Part of a small language model's weights: 7 heads of 32, RMSNorm before each block.
MLP neurons of a small language model. Each row is named by its layer, matrix (down: output weights) and neuron, and shows model dimensions 0-95. Each number is 500 + 50 x the weight over its row's rms, rounded and kept within 0 to 999. Numbers have three digits each. A neuron's up and down rows have the sign that makes its largest values positive.
Before each neuron's rows, "fires before" lists the tokens most often just after its 100 highest values on Wikipedia text that the model never trained on.

fires before: " |", ":", "2", "\n", "ement"
L9.down596:517476515550486557537480512554528480390501518511503518550502517439520532413597592522426439539478514497523474480581484475434572595533573558537557572527500479468447527525450566483461579495473534529525456537450475498472427554520445467521404569544530527498540525411512608510458507525553506515

fires before: "1", "0", "2", "3", "4", "6"
L8.down18:523457515527477539529639482578468388451461563489499483506503460492471510521508482504466530544423574562482538547558601494513438519546508591443490488495467472479491501499476482405492418559524406518452451526449456611562616563491581487476507542479527492560440490493525563535376465523517566544

fires before: "ent", "id", "u", "qu", "n", "ence"
L8.down510:486403492429469522417466555529594529429424531550546484461533466413462585536458556482507508469456518471511519571526401473485451510404446545509534488559490480636564544421444427443541503420527553467450493463493532430561521427485539574485505500469535563485440514535407462482522529545509534577

fires before: "ing", "ia", "ions", "ic"
L8.down371:455438458471580436449542529476574515541449477477433439459535511445474456498475418482510510493490522523548474587502484451476474461458430493530503523498408492469543490503422501491503451487461497423500530411524603421497459536565415594460452522512572520527525533416377484487494500620497430479

fires before: "s", "\n"
L4.down618:488380587490560450418427485435431482450517427534509499466524571625539417525462492462558472527473463525538503467431377442517429468456593538547524525494509555438519484394457507528466541493418403591468514507458576497523513464487532485531447475543484499467429442499555482533577576474491497516

fires before: "and", "ound", "ad", "ay", "ap", "ess"
L5.down839:552583496454465552431518463554568454615479479456528431496592451485486563432497487334459532392450562491401527517509489460460564511356461466518567499556549466498521471423454567587455515540545468502431488490490587479414559484465520463430547564461473586575537427477513534460463518540581540501

fires before: "\n\n", "\n", "al", " |", "led"
L5.down883:543490593489599469476469479533552421527507487508384552622532565469508410472473442416520550480507541531454544425544512551492537483465449415460530608496538415477554510488455502396448495463593432512554451467449506531498557506457437421504534501484458449601481402539536455526561466455488460472

fires before: "ath", "ile", "ro", "h", "an", "ip"
L6.down782:411472472512487514449491560496501536497428443521528496530569502428544502499501420535409380373519490630533544519446522512488467514437507391358603500465558537612415444479426570481483569513460542515501475533552494562469472512498515497583550458410405486479461472489514483505467532457532447512

fires before: "\n", ")"
L9.down42:589534495545508523572515585511497450432509533480655491511584468431487509507502484465512478512553453467487505399470516451515460518448573483544476490552560525450478464557462467475502498511409524585424503424481464518496529538479432473474551488501501677466407507459548431611486575574507460530

fires before: " |", "epend", "iv", "ian", "ig", "é"
L9.down73:473546484451495544455430466440470473549457522534585486486484478449466428481613456472495463508559478523519515451494494471430569537508534485568479470567408512444433490447414590476578455514464496492541445539481582495468458526453584505551407563609518428501443506514476492507458537558512549598

fires before: "e", "ed", "es", "ment", " of", "ing"
L8.down749:479412498553452514503529456492540463500520518566462524502495497508528475562507547491419514547460512489571473451468540560479482422401564519444514579428526543513491434538479525457489532532560509516498617549576399458476445534479567513548494466496571513517457509460554491461451529505462340434

fires before: " ", " the"
L9.down507:460509538455469507571425577537512458506462559403416482499567472458500595570580521459555523539475505478465553460488669505444480521436515540561506428473506634399466545510437548521399463505541467447578469541502450511493445503518502521464462454459442528379461462488488400478447454479519558520

fires before: "and", "oup", "ess", "ound", "iv", "ime"
L8.down572:503550499439534474524580484452466533481489526449490444530515419446480408459550560495566525530535515527425585462560456459505525454462548489568521448456545511501475543523540572534391578445558471462526453463623546463511530461513497510534510562556558445456478406531527589449561488498577493519

fires before: " |", ".", ",", "/", " f"
L4.down405:430491516607525513477588612509564511542481498438552581563469470469572576571443474480598507402453438483559427497480459451589478529579434470530518496358509480474539505462454492476587427487445528480510485484466404460511591468586489454584463442443437498487444443497475480579548470464493499501

fires before: "\n\n", "\n"
L4.down812:418418559520425497483544510430495572516492518519498533555474597532577473460492445462487462529549474528482519476528504481465561397475536485455485533465450437424518455523434554446473506531536512501448448547529470582434450615527598471475446499498559444479439472538587473410556549503495546531

fires before: " of", "ation", "ate", "ates", "ated", " G"
L4.down243:465389530500599547466453518418505495544511473526548590550529486467614468591447504429550491477493570387513535522484601524531380505597551572477437512638490485419504467509577483487494498495494525565440465459475559499478531491507505503533583557447563589462487463476565489498449520418530490482

fires before: " |", ".", "1", " \""
L8.down268:439536473517554556516557554488468591487580506583529506537471498462453530525514521466513523514518598560574462539519452474514486542442499515573524457521607466492547535480409463436460456490479493493499583517512542542550519495532407458520559528455553402439507559549564570497533493578358467458

fires before: " |", " med", "s", " by", "en", "al"
L6.down464:500477491487482529500469541486547414502446431460582553565564555489473423436529444452517504473487475522452480485413433563481453523540474603511545531497472497418520491521449519612535486440497369599538557529505530552495563468460433566493415539472472495553531560536522474539581549468521552520

fires before: "wn", "ath", "ith", "w", "ur", "ad"
L9.down257:568601507520419532566479487445481512487461534571480597500513526549545482463548525479484437497476519536493464466550503496531474445535454457504519522482428590480456598522544486524567428511494470499533504486495548456594479538563444537403425517538601485505469537444414584458462448460579437559

fires before: "cess", " of", "ation", "ce", " and"
L4.down825:613451553508431432603549510437445463525445527419429539542458520385493396536618480550552456520461607475555524532478495481474495412507565467477538472526502494412457541452507480520514527362511501540581464515502503549472619555496542508595466476512464431513526578538511489512581580555532466530

fires before: "ow", "or", "ash", "o", "at", "un"
L4.down849:558503619492477510481526500542378491524458441439506543520619435505539393591563520492553557438509516485456537474542426404549528475566413553374510564497532498466503440506499505438387572547594435431524431490587467517509551540473553473448509498520452524497475501491453618537510533515464473631

fires before: " |", ",", " (", " was", " of"
L4.down642:363557546457544510452521508454467498426490395428482463522566439502477492405542413462549463530491481597510544395497511504426426481476540556519520557587466508549492556440484566441487475589470476462589546536558512460590596533416597444522594468499533514530495470488427498575539546475481542485

fires before: " |", "\n", " "
L4.down559:440495480491510629456604557476497510503481530494518546530468416545474499524562567422557497504559537500583600544532532507507582514405514502558574465470436581509497504470539547486449509513549498491544438599502498395597487461494477509542510468522513533487503461485503459524539517550572497543

fires before: "2", "18", "S"
L8.down239:524380478467483476513557416499464501503408533496462494519486541496501504464522516535475499587548386505503518463566441462528436472477503531560512502518483561495515556460514474494460467409521538471476576564548570488493450440434495367457466445445454385504498445571424492518501482464569448539

fires before: " of", "ation", "al", "als", " and", " \""
L6.down281:532505461530527573501457558424481496565484544482542588487507464479555309613553443516523454448445437522559511488476436445569459503420536547507449538463468483460425496496476557451507520511466583557464456492536485398509605506518606514512558517474530501522556489478518478514528550594495470440

fires before: "===", "-", "==", "a", "(", "In"
L4.down423:428503656513494521410569498528372424522491408406488549506510414541526427468552532470523553466467488499507426528558571487527509548525449508480524530420458470475511478484554472573484395549515516554515435561519477512427516452552534457534573497440498463481468497543547484539554466499482564492

fires before: "ion", "ing", "ions", "ation", "ed", "ction"
L9.down493:481499475444596512445500444559498490547468528542549507480490593528534475551644449535437509603539503522494371569532501549500485523505563501474504476436576478594552411494543521542502544473559525517543446502622450379475492631520514496435485492480534379435471525469499454532531473457536559525

fires before: " ", "1", " |", "\n", ")"
L4.down279:424491507548514576518532460509604561514484502396419513501562510444456487589541483476531437503421392566496482431446565470479506554442529589525457519503512495492490496437433524496512518542579450494562542571518528451513540585546436578628435497483436562519592495523561502457540494525497423479

fires before: "s", " of"
L8.down324:578576473466470482586525521479534504467490468514615499500533485548438523525531462488530498571526517446515510510569432568415542558530593443570467553492433448484473508483593428532398526559493492527399481489422445508570425480534418505436518431420506443422518475517459464529572512492489446535

fires before: "ing", "E", "°", "er", "es", "ement"
L6.down160:500469551511585571547491465417457568466548520416505472591499426423446500521484511546517556457548423432514541498509486439551492485413479510615498532568604539453564445441419500481490552600506454505463535528514627449472649447562494451435491529564471532641549495534528538551504501581511495475

fires before: "2", "1"
L6.down554:471546552524412533464545526574470499506546524481458467480525534524427501422405576615524566443495509512504404526472537459409517437518449518430464597517429487537545546421407461499511509464586568436515579485525488538488456507519524486459515536477482542502557467612576534527618471542552479553

fires before: " |", "=", "\n", " (", ":"
L4.down6:475409515561434589426481565521374496497603517468416594517537468525468524568543478489504464520447520509491542496485511452477528496551548476507500541499502551563475499419473519415430540480430473518404542527514452475536410513470529528543596559442490439499496449561453587549537458484440525593

fires before: "-", "ine"
L8.down379:459564539486541453471557443475624498498492506447541574494494532465474501481565468516595607496470523497478434521434504496565566379470450539479520559495515510487535520500497355576483483604498485459463413482478464439595547406496563439413466613458478536560558565585546473496418406472466463452

fires before: " by", " to", " in", " on"
L9.down54:451558583512534471481578407455629444506578527407480550500634443546505553517535419499486478487440440423506567521497509485478461484508586551487452470497527601468561485504548511433534567421547515461457604517569579566586540563443475524530505595542442459494474482434488471537478481460506444540

fires before: " to", " in", " by", " on", " as"
L9.down169:468525552516402430433484457524520506396484514526502589459566464461543573520407492418564496566490445443476450494410457528553588495487504491467533525482495536536508488448488453534547463524520546524505480490641438549466535510422424441458558471522553513532479561559483513456405542496603468496

fires before: " of", "\n", "s", ","
L8.down256:426498494556489489493612446451542481492521464428544520467497557534579569493518529517553419487514498439476539470505497556515571546540583564503525532545600482453503507469488464557419422494382566518416470456514480496494608495518438567507530480441590443433495565548487447611438466531474549451

fires before: "-", "é", "ep", "g", "N"
L4.down10:540588517436464511487597453506540472514535372479541546582488502447440464519467533481544496603568633497443450416447467511500501546526544489534524465445521589498483517544492356417470466467487390514457516592563518435571561498495481592481438506501523497537478486496540625410580455510504446538

fires before: "s", "ed", "ing", " in"
L9.down740:523546544525371466502452439544539564558467455473584433534489526400389545538548586509543533530503470515533562451496533390524581455482408452546457429536547537516461414538497492495523404546448537568405505408525577481450584475521538517489486391477534500558474533506426489502461520539456501506

fires before: "ed", "ition", "ing", "ress", "es", "ff"
L8.down146:559462460452557498468505489463426492506448525509543448443491532439507511645529437531444457507559415504635513500477521414584490454533475521491489550427625428526511430425474486438480456523531498500510508513440454440526516502497527477469499459547571586582488564453521451509471530557544467606

fires before: ",", "ose", "ough", "very", "ings", "at"
L9.down371:502565583520417344529512443482495555480517529488557451444496600569493385526467437501559509488556590478489544582512491467522413562535482541478505594478413392506447582539557465472501515515424468495526491479427496521532571539431540464495423484475524502501459452474500487457510541395406558532

fires before: "ille", "á", "ican", "ro", "an", "ins"
L4.down285:471494579535473497565527484447607442530616485536477566522538493491453514472536512495504529604408620486445538578549498637543610407610535529459479528550576518472522486553527413553472550534489492523458464463423561489555506486454459447475479592516453577429452399493439533485473573564458604512

fires before: "1", "2", "ial", "25"
L6.down224:586474549516520580452537528508513450519485475486467429491525478433530537502525477502429573489550487409471548497453432417440518474567541531453376477540589510466440514530520526409481460504509510488543491595457422547479491571522593464517504457484470466585517483499535545564520483501420568563

fires before: " the", " ", "p", "ten", " a", " which"
L8.down176:604430518534522608520551507535513505509497553588490483505497498591457552488481571450495529419564610547448516526498509531462475489494576424500538560506388525497441501471519468536423527608580543485553572474525545449490518537518504556476433459467510459507574445474451583510501522565494594443

fires before: "\n", "\n\n", " of"
L9.down534:453457475430535488612449386470502568539423478440467511568498502482521441485535504479593489599459423509507601453544566600506471458537513505507433411525406614500491467470528521476547460407629518509448560609509597459508439459506514507537490525504494499457434510414461486550410531510516560429

fires before: "-", "pt"
L6.down605:479557538582408583533414475475444549514490616507568508572489415384513463503503466404471500564570569456521473534529588533496529438504550534503397471479468495507469485543452487529520507594568480460456400480455463481494524509481529410480541570550479531539466495489468433449453476513505539463

fires before: " the", "rib", "ro", "ell", "ent", "ended"
L8.down323:458506485463533419469503494544535542558457529536535438567489567520513586547485539639456512540563440573535509511521564475513529501497565563476514515441410506416505465496536492410475508439495533596479529584495531486501602538483582581449560554429404529514460469522473399553551467496459547529